python train.py --n_layer=12 --d_model=256 --n_head=3 --n_kv_head=3 --head_dim=128 --d_mlp=1024 --vocab_size=4096 --activation="gelu" --norm="layernorm" --norm_place="pre" --norm_eps=1e-05 --positions="learned" --qk_norm=false --attn_scale=0.0884 --bias="none" --tie_embeddings=true --parallel_block=false --init="normal" --init_std_qkv=0.0216 --init_std_o=0.00441 --init_std_up=0.0216 --init_std_down=0.00441 --optimizer="ademamix" --lr=0.000649 --beta1=0.9 --weight_decay=0.11 --lr_head=0.00873 --grad_clip=1.0 --warmup_steps=595 --schedule="wsd" --decay_fraction=0.677 --decay_shape="linear" --final_lr_fraction=0.05 --batch_tokens=65536 --seq_len=512 --doc_mask=true --train_tokens=375900000 --steps=5736 --dataset="wikipedia_en"
MLP neurons of a small language model. Each row is named by its layer, matrix (up: input weights; down: output weights) and neuron, and shows model dimensions 48-239. Each number is 500 + 25 x the weight over its row's rms, rounded and kept within 0 to 999. Numbers have three digits each.
After each neuron's rows, "fires on" lists the tokens most often at its 100 highest values on Wikipedia text that the model never trained on; "fires in" lists the words (lower case) most often at its 100 highest values on Wikipedia text that the model never trained on. A number after a token or word is its count.

L6.up796:446512509471501464501484468515476446499489474471485511457514493558492479512473479459505563511503502495476512458539494538477475501559508504459488497478496562513483552475512450498526480485503485522499522507506505469474500487438503499527472467479496517554474520572491519495486516493469519515488488470490535506490513503553511505460466517475485497499486465498474535525470473531493518499477513499522542507526520467487500538511477516496470504490488494485505468540491465522514505532482504491528489504494471519518507491523490451537485492504511487472491510479490514549528544501557475511
L6.down796:546554529475495488469502480508516495500516531488495490482469524501510455514499517520499535498456541516440485478480518481450548504532503504472533537483489545520470481449523516531519494492527501498459466496500502523464519540500524521487498496515522509534508529541486505470460528424500520511471515503506510498535495552466498522462456534478475503516464502465476530490527551516514488531492499504485498479509486489488518486538500497493458493514519506501509489447506521479527513485448519529493540507499499497534480500512564497518496507532483471498548490488463488489531517485500500510
fires on: " of" 50, " on" 10, "ient" 7, " for" 7, "9" 5
fires in: "of" 50, "on" 10, "for" 7

L7.up653:527504466422497530510486523536492560499462490494467499497469516515521496499492477477465516460539475452453506530486492509496531494480481487450474485542495501514508505499487484503503510483470514558518489475537497481517496508490550524483525514497482522477510513502498501505491504472522459492505491443498484549552473494489521472477514517499468501467514536563468529505479498476497502479504498460507530513457494509464492506496496518496483512478547522519523519521473492496496510516482510504519471509453495478514498529503523507507494490524522535482499511492516538511450472523514469437
L7.down653:517523527492533487530525491441456489509473557486515498500530492523499463479467506515524519517488540472511457536515509555516556489519527537508538518440491501488476494513512475500540481516485501497476509488516515524529544475520520492507472482440552472498519518503439502449502524560512461509467507481481509515465537483505482511514511512519497516513496503473514458479519530523499475503509531472439527504479450518504515481528493466542466447469468516506497521461470506502503491502480487479490503502525485524490459454502519523509482449493469518483501517547465537506515465456517464490
fires on: " and" 50, " j" 12, "ton" 4, " while" 4
fires in: "and" 50, "jump" 6, "while" 4

L5.up833:493478463447518478514476499499488508491500470504470491503490520500482477516530474492515488478458476484478474531486516514492475507522480447502520515475533444514497460437488458496522564485473486562539522499509510491536494498543525500489498496474487504505512522493487517555510502512565500510490498508503471540511462483486497534460487500511486493470450475522492500503485503471493492494557448457510542504510507550462520524530511525475502508462498502506496477500514527445476488508407489502576462494450510521519496498489523542454513510508497590511524521472502488484530521521508520481
L5.down833:516508470487469526556491500486454488491494508508479474512495518497532492512533517503509530522515478475512526481484527549491522528470456526488518437491471505490536507506482458507537506514505486499512482521515500535511531497522496494498473492468535505448491504476486499493515487467476522445501528520529528455531466464479504549460519513495491513504467498498501491486502505516494484515512475515483462508460515501503544463521461495476475463556491531542499513412524462519494505473533509475533481518528485521506502528517498485432503540504504516553518558496532534479502518515482554508
fires on: "ing" 18, " with" 15, " while" 14, " to" 12, " and" 11, "ing," 4
fires in: "with" 15, "while" 14, "to" 11, "and" 11

L3.up510:497462491494512498479500489519488517519464443453434462488503508491520495532478466468493507508476524490497479464458500442498494540519468509512486524541491503501537482468495472473542536534450473497555517528505536497509509496523479507509497490490516488485513516489479514507516532448548509525481503487525515516460510480467517544495508492512503507503488517518514520534534541464505507478493459544446476485497527533487477478494472519446488478495466525490493454524496555468544475555506545478486479487523498514481522514480559515490507512494538498505507508483463485514550532495501532500
L3.down510:499499484490494512508501529503518476507529510506587556488506462494494512490521515516501510527530491503493503524509496543492528484501513508489506486495478494511478500517541482507481484511559544469483478483522474471473533483500494517475479492512395492520494471536530509500477467541464491504493480468497478492518499519530506520523476525482525486504486494506468471485468483528506500484504521471512524524485487487514489487491508476530463485521524511506507487477498429503452513453505484520499500487523504462644513487511469515491525487497499522524501479529517508504479501473539493487
fires on: " he" 37, "He" 16, " He" 9, " Way" 5, "elf" 5, " him" 5
fires in: "he" 59, "him" 5

L6.up351:484505546501484498464480497517447485502482482476467426506466503479560459487475506500471495497508535490477510473477503515548501502464480457478523528510484474522506508514511479480516465498530484477538525509485508508473508505478517502528506492468467528502492523512505469501483554486563474480494494519484497506469555498475533477468513499491478512533489487539549477459504500533504521507465505512510524488540493503510520518481471480503524554504467515532504494534488535530512506517494463477521470519489460494518518493486493543513516508493504535481504526496444519505518519454449497489
L6.down351:455497475499518517534528540514484484497486516512513517512481498485484481466502473452493490467523521525512472460519466510452515482494476503526484523528519536467510484504552497527484482516473478457530475494512479476505475561540492521487491514476548505500518492523536520513503482488508474518485488510498481485518499445518471468494491491504480468490553467477494501534510483501508428500521523454488536467492472514547525552500484495554486512454558510535520502466485474551487499471503475479511514498502485514505512519462446493519485470486525520518512479489525515532514458485540492515
fires on: " On" 22, "On" 17, " By" 12, " November" 10, "ince" 8, "rom" 7
fires in: "on" 40, "by" 11, "november" 10, "since" 8, "from" 8

L3.up242:490473508515469517512502485528507483499479456577474481498531546466505442504485514488561478533481511493483494496484485499525534507504504509469515505487522519504481458460475529491480511485446534523488528478572502466537478495477528509520518463492506506499506475477508492507535491493519537488485442470502492479488478483510490556483482532456493554507488494548511468537483500477499497500521563536495480508519506512488444522550482514512491517430531502506502443544475486477501539530502506501491484493468520525487487538511526493504501496523492488536501477557524483502525483517532486491
L3.down242:537510488461493512502497498496499543517542519464511538542513471492506547504511477505426512468502470476491485505500517480525485456485511485539491516494478489523508518521515489504512506488553487504515459474483525533488550528519461480483482480513424488509457504555507520498477522524482474502492557487520497531493533547514501455523525499522511460474516501457487523479531490513509475453469440480527522474528501491506519499508518483495518491571490470447502534479492520506498478458512482509513493503517517470611501498514477502496487513485486520516486503457523517510476524498496493501
fires on: " but" 26, " However," 8, " 1980" 8, " 1990" 8, " Pak" 5, "elf" 5
fires in: "but" 26, "however" 9, "1990" 8, "pakistan" 5, "1980s" 4, "1980" 4

L6.up617:504526486487507457536502547532496472519532504465482487502454503495481490492454535503477513545488493501492496481486514525491548492497502554472524504443475493504488528484505469540510486508458492458495494518502504530518541484506474554482515508497499511481486536500504469442480553472502511526460478494483481506499484486486502521504495484519500541526503483547491510508529535496501476517504531533453514488488480509445492489497467499459530530537469525510517479528512522512480540483490524495561485497505481474534460495487482453523514457508519444489520506493502468494502525520480470491
L6.down617:464511546538499564495488517515509531475505551472462496514535503542503494480549521480495517496502440474488504508497523483547522483480515480445495496523534499482496497503507528478479505505555544509456474505510535497496520484481549526552515456501534485525520521485504547541466459483458476454508517487483479477473543471515510495457545470491482521487490494510529513476509517475524534516480463476505479487509471519491484512518466498504504468483488480489498559472492482493466485483502497471454533526498475483479508515507514541489489503477489501508530542449498515521487487474503532502
fires on: " He" 30, " he" 11, " and" 10, " When" 9, "hen" 6
fires in: "he" 40, "when" 15, "and" 10, "but" 5, "although" 4, "they" 4

L5.up340:460488523484515533497503494453461488506513472494506480490498495470509494520502506462464504478521500470521455513522470447501508531479534496478513510509529453506515462478536461454524505510503474477503515484550561466517542507477523502500517541491482486508508530515477507493509484502511507530484490460492479492515479473483488513473545529473511525521452505476528509522521516484503519472468473504493465495474538513482520458497459537491499510469477476519536501514485455520522540513507503475544501507503479485512514508489545546505504485526470485468503503518502509469484526526483497535
L5.down340:488541524464470511520539516521489499456502494514505480487451492519490547516505516531488563527476523507484497542495531479470508489521510494449488487502487560510521467491531473488527547504501473514542493525439481531504508483498498527502509502534516475534501528486480499485503454511465503505514515469488439506491493509490494480531474485473486487479525519516443531485541504478462538496512548537539504506524466483513537509451541572502523499483493529482506497528512552469503504460500531475507477503538502503504498532500515525486521523508509496492454482492513441489497528489477532495
fires on: " and" 46, " Mexico" 4, " Empire" 4, " Island" 4
fires in: "and" 46, "mexico" 4, "empire" 4

L9.up738:517503493455479513459521449548542511504481558509513456520487491493528462493523466499533472518518532482506526514464502475504506516473459524456500483539530448490499520510488526503511537482486440505484462511520479500498491483514506496487518481535482465474502442511512484486507484520499463525491504515505485511500490492493529509509546482525490573501505473493548491476524492495505467521467492495443460499487483533530481509482500514506521496503480527525493463472509548525529504513479540531462524527502531482525478540453553499501513507463473491467506564501499510488567500496506505464
L9.down738:488493491507489517498493497530459543494468518510541488447488498522489539465539504490491495508484495498523498510570513500486509501475495465497519514510468493489490499527474522558512520529549473523494528489458476462502484516450477499463515478523560513530486492516469523531548474476487498488486467451507457531420497530491516470512488470481498494508526509580472553477497522499487496513531541532451514551485490524514467485506516507504478488511488538471503474511505527488461470528517511447505517510477458485559500500528480540496531531498487517480517525536520502525489525496470536471
fires on: " was" 46, " became" 13, " is" 5, " con" 4
fires in: "was" 46, "became" 14, "is" 5

L3.up100:520501536537507519475490488522431509531561517519471462491467506520505499516523510486477539490432509536532500490490507466508463515517512499515496529467462466497462489446479464490551472494544508542582527487499553473548537479541472489531519488493512479531507519485485529479498512485508475506468501514501524481486501495479486510492494490531469547469489528503490499501501547497482520504513493466513521550497456473482519524517495536507503513531497497501529499487487516477520450530499504502544498510519489502494527476441518474489509477539514490480510505481508474475534481527493475448
L3.down100:491470499487528501465527508509524517527490505500471466522501463504467555467460486516505494514517487507507518518486509567518517479480525472540467502487478497511511465563474531487478464500458466500467446524485495477490508529489519499508487505497424506525512472503502491484507507503510551494492444550496467531498491477504499523521510499528534476520505465520444517488489482482505467522496483506530505476535510481488493472499545461505511488471519531488491520491455469496483513501538492492470487506488509495665479510502525503467530490514486517515505475479499505504492504478504474551
fires on: " member" 19, " members" 16, " those" 15, " known" 11, "osp" 5
fires in: "member" 19, "those" 15, "known" 11, "members" 11, "membership" 5

L7.up710:498511521501516499506476495514544530487519429463449513475508501513501462505523530517519498511520504487503512543532524467444545487497507552503500564509466538470469491529501480499482462551474488530531466564496485512517486508456521514523513497472480497510494540473481466484492492477547492534500472465514440476551468497494481504512457506492467524519475479530490520515464496499505490521473515513464464530513519510474487501525487464493511513547501482518491493535514502481484519482498502506531476494535491520516480512521503482525524481538481502504477479495507491456499514517489496513
L7.down710:485466488454463509511526528489495519486482483452502508528519512508510518497479472499532440477460491445532465513513467524477454496490526519515509484500562533515541479520498524508472556526518534488470507411500522482503479465497477510516497511522499505501447500511507507546549481498531499499484482484480510483470503523513491487463544494497472497492536534489541467506541509514512547469504488490481545488515493485511476461523503532484495452465529454480521518520492485515551488533486532502493505509499522498495520475467543534456496445456476494492468460495470483483481522454513541532
fires on: " he" 41, "at" 8, " He" 7, " she" 6, " w" 5, " t" 5
fires in: "he" 47, "she" 6

L6.up198:513488495505469494521508503479488491478501486470499478473485551492525484508471491539492505527494481476508461454470515445512483505533478529492481511504528491513508476481487532521496520524483480552517489526503528543491483464568498544448506535489508524479514507488477555501490515501531470482462510519492472527496520491469506513519514481507471543467472488512509499469487520499496483454547510515497511466523515499506491478480485515487543514524503547528507476486500489499518493502498506507524443509519526519523525532477492506484490497486461513494460501438535488492471511476480517464
L6.down198:514506510483521529496498531490488514496504536470552514503515482522457484518506549509499509499480493498524520526546486519505535482489458481496491467494482512502509485513516547527446471545483525490485475473527495495487545547488532500492468469511570506531465468545527473490519498524471501523495428513496523451489539529525519503480548475497553477510504505526508516509523486523509485508481496468498522537496475500531470521523527443491502444487506475512502482492483464522494428441479501489464549497501467506460472481530517501525504508496497493487485524523511519540501482492510503516
fires on: " and" 97
fires in: "and" 97

L6.up1007:493545511512467477519469529523468505527536476485474510476493506481513489511510515505490549493539492513510473528493541506496514512493472526460447510461466531510458541538506467522491473481485491546513501545530541492528512516472507533509529518484491523526487545498517503453424543475505506524506506468482483498510488466533473515492479507492504520498476472519477484529494517495505489508524494514508504514516486467450487450489466476455521500472514513489511453514518492522439522445513497564522496514500477464521516532552487489531540509524503494486479511516521472436488512499514507494
L6.down1007:493497565522561534476519502465488511477476496549468467491559512558506489480515525525503500476540489511499495510490505514487506495495520485485502533536524496485525461462520501529549516500542503514505535450491500500452522478473483542527527503502507483457510486459525502562476503457510514458482516517478499478462552503475506485516497527495498515479505463524543521493529484487526502503473498436470509481473486509482516473507446488519471452473490509511497551495494472480527522518498502465471510462531521480534480473484534534499524508469477503503517521466528494533460506527478509471
fires on: " and" 79, " or" 16, " to" 5
fires in: "and" 79, "or" 14, "to" 5

L6.up936:510515500488500517466488505460472497509531514476475485492518517476505477517475489496512547526502485473535474535488549528521526494520519506472495510499485545556502528470469496488513465497449513522548459519522527494547505492537508487462470507548498519519487509509483493494443489516471464494470477539498438426498492497486496509533498475550481511564466464539485495525498495496509471538543536477501495527472511498537499515496521487479475520473509519511484484488522515457467549525518524517560476533522460542503508503532494487510494483538523488480505480493476493478534480512504497493
L6.down936:490520571487458507509506513529505496519546438468514477523510474475525487473522505478493514519519521480496530499516503510486522472523505476479493446478514471460459512479521541519500492524499479510512508542472491479487506518494510500455545505512601535451536519491492452466536500478480527551502523466499473500459519474559510502535488444457491487509509525508517508460501497467494506537467532523493514530563514524503506513497492488521503448530483499501524505489512504510500490505484483502469515513496457498443472498461538511519520537489458509498497505501517499520469500508481517491
fires on: " They" 23, " and" 8, "akes" 7, " took" 7, " It" 7, " they" 5
fires in: "they" 28, "and" 8, "took" 7, "it" 7, "makes" 5, "take" 4

L3.up952:508492474485472471500508454503520500503481503520448484474477478514517484480526504492500417529516496465496491501458499487515503517497436518521494494512523496490488467551496524528509500518466502489509502538515528498503427491509472508538478457502502539480503467463471534512521485500576504557510494537499466515485489480471482484498521474518536575542474513523477562518495577453489541518513511506462476487526514447486502499520479545452490532467483499493536463505502499492545490490485544509501495497518515513476499479486515541531533503494488517526533509504487476519541478485528503503
L3.down952:507506488514512513510485514473500493524545502500564529532540513460509514498493504493508522480510530490510513526521507523474525452522519515505472487521491476494503529463510505478549510487565512514486465486504470500516527510513520483477544488529419460515523489547507478509479501528436522476500523478484545487541526504512494498507486496482471442480465488455496449495494445564485481455506512504509516524450508536503489490497512468522485458536490490538453506512500499505479510467530465487497499499476479505617515537479504516493483515489480501476464478506541512494478505504467477525
fires on: " later" 30, " then" 24, " also" 10, " eventually" 6, "ently" 5, " he" 4
fires in: "later" 30, "then" 24, "also" 10, "eventually" 6

L7.up836:478508509478471518533488518518441484502491494488499448487527492490500475496496496478503510507506508487494486519486513472489500482474493542464444500493505527517471507472499480480479493502485492542514481477505535520516494505497449550474535466507492538492487540534497503422425534520487516534452479529474459479485517514520526519493491500482445476452485530533528530488472519472497564544487490500494520509515500539462489498513484444507497525479506518506517518503489498499532541508475484535513437531507452505522507516490541455492523542514531516493505522530522510474500520529498485455
L7.down836:505524532503507524517536502512543533500517494487457477488487478496464512505500549543453481501481518516503532522549518486513583489552523465525518534512512483470496503519494511479519524496458517501501463544450506482454515466503527522470488528448495459463512507500496526510526475474496493438464562512535552499486523517491493496511518496497514488528482440549536470492486514549504500497516476485502475532511489495500519508506499509519463483485465489508537522498550510464493492501507483481430464511516512483512485488503483500533514557460491490443531501508476465461465515496474476503
fires on: " the" 21, " a" 14, " and" 12, " of" 8, " its" 7, " to" 7
fires in: "the" 21, "and" 12, "a" 11, "of" 8, "its" 4, "to" 4

L6.up706:449537520531496464515454500513484515491542505483480456509526508458493476541487443475479500483476499535517504560486519486503500469482481495511482470536475490516519453492451485524540494496486450498512498523532552515496517535535512486509489515503505519535547510512518539496507494509493457489465484481487522457518527456539501489533526495532466495483442479497479551516518503489501487515536469506551478476518477495493477487514542497447518488500458546573491492496472522482483481515513456477511470531525480521490517501489522496484517508480463545486477542460496535513515492511502498507
L6.down706:467497498505501503501465501503497514503528504483503479491522511496507476512500445493494493485482514518494496519479504493502521499497482504496502463503491497504514478502469483522531511503491446510507484492501534509504504527529502508507482505495626507503549516530554496494511502505501456491486489503468515486499510467504508511497504496507470511484475486488494540499513495512524501510485499517509500509489488487494483500502556501481501473513478517528468502517487510489488505517484496479501479577497493518244496503496510505492505494491500510489464520478516520502495493513511502500
fires on: " and" 95
fires in: "and" 95

L3.up843:533495505516493480508464517536506530477508474514467477468498512490512486492485510466514514512553507473503541486517461453462517516479523498473473525490504539514534518470521471501479516516481513504529493511500506552496489464522510556484505473496497496484457498538489529541504537464493504498517503492509496517496527494459518500486476507519499511460473554547476513512535547459517512469510530535432471465487537495480499497491465510498518540550533474518504469480468488551491527507521538520560448506512465509512494536471486512472510506490505482542435486514517505515512493479510547475
L3.down843:539510502525478479486496513496479538482508451481506479499514513478526495504497517445498529442509456493555487510509467490460533474513519486523497486503475532528549548471507477533463477540547538520522472525514490545485515476494511530470502497526454492488494499484486521516458548520471508482470492522486525488519473507486518458522501523506502498454485516562471494504502522519488525455489497534552479509471499507465472502494497462539504514493525514550493484508479403484482511500526445509507502521538518489576485476461494497497486492494510464518498478493495514491470480501556514497
fires on: " he" 82, " He" 9
fires in: "he" 75

L5.up266:510513510501462463512453485507469493506547507486489523461497540464513441520484519533500490518486461490528494516486488482487503539502494500487485523499469552515486494524543453558529461510524517506536498530520545509491516488546519557485473519489495508522486512547502507507499521487527495493462468491498473492494464485506519475492472462530471515486486452540448487484488517498506496479546552543482545510504515496478497513492504507512484508509519533523516527544492513475480477494495486535500439532530446484529489478502479515508522497491521473521501483478511511492500539422488499493
L5.down266:552519488512467486513526527493501523470479473507442478480489493478558515535512508506478507529519470521506474491467501516503498508486521480493483484492507454477518505480511523556460530521511529535535504510516476504505465512507495525496501484535551500512515510477494474499533548478494519534503487531498522486536495496483522520526533561503503522478488499502512523499528544469497489457464464513489489506468521508483475494484467484499532496520486485509492483457477432526513507450530489536537491508495513485520512539461513496476516527527511487498469517467538515536480517505510552506
fires on: " He" 49, " he" 24, " and" 20
fires in: "he" 67, "and" 20

L9.up902:519473475505516481544479527542544484462449486496508476472506501515516469511479482493507478512450540491512520508500545486500491520511404505496521505489498466505478491490490501509540533534491480501560506476497515493495489493506548561495508513538506493479505493509472518467508502522518485521493509494491501493547473523468508530455502500491491477511481495538515501538435485493490471531530498470510498486475500540467502523497477480498425538533499514480506526511501496526498525482510506490523513503513481528524513503508540476491507553486532532497532496488500489498520504438482500477
L9.down902:500527500484483503525464520487496519522426519505482499503515511529493469483515547500502478472532499475496518511506516515529479515486488521468543513501465494511489536526500519513457458506523516493493451514526509509496525560483501560438495485520635466491473522496512501474492505504504504512534478543517493501550529531482482499463477500528425491530454496517508510508540504504507485504515498529503513444451467513520514524509493522515477522518510531510486546496491528474514476503477514486504496513486541475454504483488493484487483492479522481478492479525481507492515503496500497508
fires on: " by" 30, " with" 29, " under" 21, " received" 10
fires in: "by" 29, "with" 28, "received" 10, "under" 9

L6.up760:464527438488508517523485451470506490505566484497488496472517501493478463522540469541482493471479478491494468498547527453506518495515481499513477480526482506541525451526527476495501458527472464515508497552495534495550482532528517509528489483504496505549507554539493514485514515512507449512496503507488501505468509509471477500505543496494485529467459451485503543477471515526503500463525509501533515457513539520500477540527524459499507496477535550529502467494474522482490475518484458536496465534514475495502452516522539514508498502482498509469530493483497481477505483478472536457
L6.down760:460500500490514514517524517487510522514468492488485521509498500470487489502491509503507503518496518494462498538496491519514493535489464524505513470494491494489454507512494519506541510482481493496492514521549501528500487484504501484487509488491689520495509481507501496522498479471511523487494481531502512499518456488524523508498515521501517509525515503495516495479526473483514506436470513465487497505482475516518532483497456493501481461513494533520468483518504496490510528495522516494488494451473527526325527471481487487491487478501485502527506516508484538518513510487526510496
fires on: " and" 19, " until" 14, " to" 11, " but" 10, " even" 4
fires in: "and" 19, "until" 14, "but" 13, "to" 11, "even" 4

L6.up504:476503485473461485496485529504524504498546552470451526484517503491517478497491473492496533537481516500496503475481495437472544521553501451500494506540465523482508533549482496543496507514493510506507509538493503499530453489515536534481466475487495469519526465496509522485444520516536501520454506524516500458521527462541524517517447476561466495508463507487497548457487509521500497524482532523477474471498515509507491551544500475530498485519515474526505497503501499475560497475482513475547492517498496449519526504488544532519477515489470534527473484478516513545491494450500492508
L6.down504:477529523519485492539514484523460522467479473507547490539497503501498509507469522498510489497458478463479499473530476547484534475498487515503486512497487498508510532468512505471461526494482484487469509505500496511520510487499508476469515500515617512494494494468507530492501494525524516477493522479535501469477434498424504519512509497535518495541473522505505566501521507498497495504553520517532483528505486528499512548491473484492484501523500492497521514494472485545503488458520501494486466494486544546420517521519485461481510505487474486506475523447526467489503490529502495545
fires on: " after" 15, " he" 12, " before" 11, " who" 9, "After" 5
fires in: "after" 22, "he" 12, "before" 11, "who" 9, "turnout" 4

L6.up315:484521512521511486470442531490526528520531483459520464498567544521488478538462497514496491464479497484496490494524533462507499519504486518489463485479484544510540521415533501520524497513540493526489545520496515449466492512447538514533522500458492527518490538525485480493503505512489523498487515497498525516456535494508512519459463496531455478505475472544473467531479462537482524499473536478483528518460524505487491500523474526498473487506514477504517489516475448494460529510488536542457546501513484543503474488472491494510496513483542501480484497516466500520519527467535484505
L6.down315:494504503490465517513524518468507502495495467534509513485483483480500502479526497517521511543506520492481495534507531489486529473460482516452503539464517498500473510525545479511500478496445491537501476468499466507503529513515490509415518482557533486531479529479487509477522508484506498545468526499493517462508482522473491498513457541490548489470510460463485501452543555533498466544507504528536499490523442529520480498504524515515535478522475513472502545506508479506507490549459519464520447494484475469508469482515489506473497463529468517537494486522521510495498504471543524515
fires on: " to" 39, "ly" 13, " in" 8, "er" 7, " of" 5
fires in: "to" 39, "in" 8, "of" 5, "leader" 4

L6.up116:501451479533484525514510514496484487502505499452473517494476486545547459513464499496515511518470457487487520475478496430515496558461454519485524497513539485484529495476519511538498512462497514554538501491506508523503510478554513513511538503465479475487499467476512480511514494488491500507514497515481479496445498527494485527483515479508520514489508510574556535516525542481485531500464476455462526474479520503498491498507507518505506504468460504494520472515535535494490506546467530483499525489488520525515508521489527485499517507471474505522485517543471528497484495491474520518
L6.down116:463479469474509487494521510461510522496493483495511527547420486474512534513472524529531508475508517535474533450503470508493511513452512478509530508475509459531509464499500527479523525517494513514493530523476478499498462574559477515497460461530511517485498523510494524522453508500490527526472513484531537479504531529559479473445450485490496531503532516493492505459548512459488486516497541514498458481504544496514497519478494474506491448502528505507511517470486507522512496469501494462508490483506488494521525495519498474511515496468503523475531474537559511520506447489494515448
fires on: " was" 44, " is" 10, "ath" 7, "al" 5, "em" 5, "ol" 4
fires in: "was" 44, "is" 10

L9.up888:505491495517485468543476495478494490522486496504490514480454510504498495526479474483465513484482520498501477535498511497496484522479449543534508537493470499512507474436525444524552487564452488500509522518500504486505516498501508499451487524479501502525504527473421487474497469537501513526514531513453484489518493496475484514508517527516503486477526490494491505540472595498487491499512487510487471454458487497479525460551510506474459497516528504546490470499500503551481517507469497521517504505524501527515457533512503492479524539484558532522506499501504492486499494453518510496
L9.down888:501503462510504496508503520556502479514514486495532469461520563499511491498512511500494534519517474502509455496540514505504535493476506530489553513478489494513499505533509510483479523490532515503502457501482473485502538510435518496504503469468653474491536523506514490474467519499541539485483509484510517499485475459492454514504484490506517468533505500500490434560510465482449467537503494492490487477505462484511478532468499504482498482517496515483496566529479483486545511481454503499485491536486501522420465518521509484500510496494504508489521522525539486479480516463509521493
fires on: " and" 30, " for" 13, " with" 9, " Th" 8, " as" 8
fires in: "and" 31, "for" 12, "with" 9, "as" 8, "of" 5, "on" 5

L6.up1011:488522517542489517506527488483489457515510507512496504490521503501523456502457444493489460461480473488497476533503463486511488529486476544509493502491527497444489483492477454477515478475476502542527532524512545491458486507498464486509478488490493478527487471483494554477488500517474528484472519476476522512476490501550516495473496511485485505459481501529523505496441489509528492524545467515472525467502479450478487476514513493483482529546481533505502493530500506533508480509497518529523495485530466495519518483479509484516502506480536525509499494513540459558540525467518533467
L6.down1011:538451509525491482504466476498525546546506442507472458494500474482498512501489512491520503497517471535493492539526487492513549530490514489537505529471483495490501518503505495459526495496497499497503479495522497561547508488517521522442530479477526539464471535487522502533491492462494502553553475503485484490545509529505481498502450523505507543488492521487464527493560490468490543455467515507540493475498503524507515457508526495540498511481528488553529492507522494488519468492510463538548472485452469519484518517486513520509491478509506433493542496475504506478502485498536522502
fires on: " for" 60, " to" 14, " of" 5
fires in: "for" 52, "to" 14, "of" 5

L6.up192:520525508484523513498499508509508507497516523484455484482485482501498459511517483500473486486487506494475537509512492505480518497525523512451503516496463533506467548505518464490494497525472521486518486496445504503479492485473456504497492495514489496530470491522516444498511528471503490523458486518499459462540503490462462534507486471495511556500479434546504510543479483515500451532500542468477503519528487535471505498481506478475502548468564545496495504531499515517488517486505492490536538480478481521515504499507488457534501523519573498522495524509490481505536516459498456490
L6.down192:475493461508477517450504494520492507487482483538461491502526495555499521448465469539530511506526459511505480501512499502505525521494490516517495527529503495467483502494490492476499474489530551513504497508528527475507503524465450543517511463513510517461514532509514520497467453519529483471541469495492519527494492509506508452496506490520452465460555481506491488513488498477513537496512540439450541524488516487439506540496434526500451538494475482496511505520510493499488501515505555480488479528504505464532489471476495521519507500502461487488526456504487484501479499539500531498
fires on: " with" 26, " As" 11, " to" 11, " as" 6, "uring" 5
fires in: "with" 28, "as" 18, "to" 11, "during" 5, "into" 4, "while" 4

L9.up609:506509505500491472546459486517514519532462452489525467493460497513526480515483496497465521455503518492523508469478540482497480489520486483467481467496496491544479462471484492493494507484456509521526476499525502468469505517514513505487502527490489505517474474526508524458488452509527498515520513493481482506503521520453530502444505544505471478461439502497528483501503499496499528551525496491504496476481474516506591490506490502498446556470485494515478502507496473537468487511507469473478504529491487520523523515521498463487498489539510525485507495479499488505523503513507495520
L9.down609:485523510488521495490501552524481485515506522467532476531489490505528476482496518494502474478496531523502488509531539472504493516494495521500482527513517479508455471481517492517479505500478503495513493481525502527459502499494548540475496478521647484477497530480493492466552482524496511472553493492530473541497471515481499495492493533467491477478480508490505535518510513498508501545552469520493507425540460537477498486553461497513476533531459485507506563502529508515475505477465480441504552460511491514467469464478501481485464519490501525484512478488508486482482501492487492495
fires on: " by" 32, " in" 19, " from" 16, " with" 9, " on" 7, " to" 6
fires in: "by" 32, "in" 19, "from" 16, "with" 9, "on" 7, "to" 6

L7.up879:489541482525504479461508482526482515466541475530454511462462503522485500498504483508504445481479519469485513486515484541485479475474489508474476494508499537454527479482488495518527540451500501466508551508528494516503535497477538537543507474504482498498499480529464505512542516495521491497549465522476485517496522438488464513478501491523493484476491493513504518580471476515508468515508502514530540489540480481498497484466492478471485503480500521510521480517484566485479468510468511498485482485485492459524526520503514519484533484542512500510506513476502468569530533499534528522
L7.down879:501528526505496511489446513521481486504473461478541458495487505560537491500523527494526508514492490476508521484523477505516489545497523510526462484476488569520490502457482482479542501488540491573465495510478529518480472507513476525492518537514482531477477488524472502466503471495508497463431524507474480487484472557556487502518496511487481519480500485504485509474487517504498549545497480537527516477509503498509535503507468493514511526493474548519495515523547512476495512501484483502512529536521560494535458515472491498517492513502477475489531502485513496487518499502460503490
fires on: " of" 54, "ong" 6, "f" 4
fires in: "of" 54, "hong" 5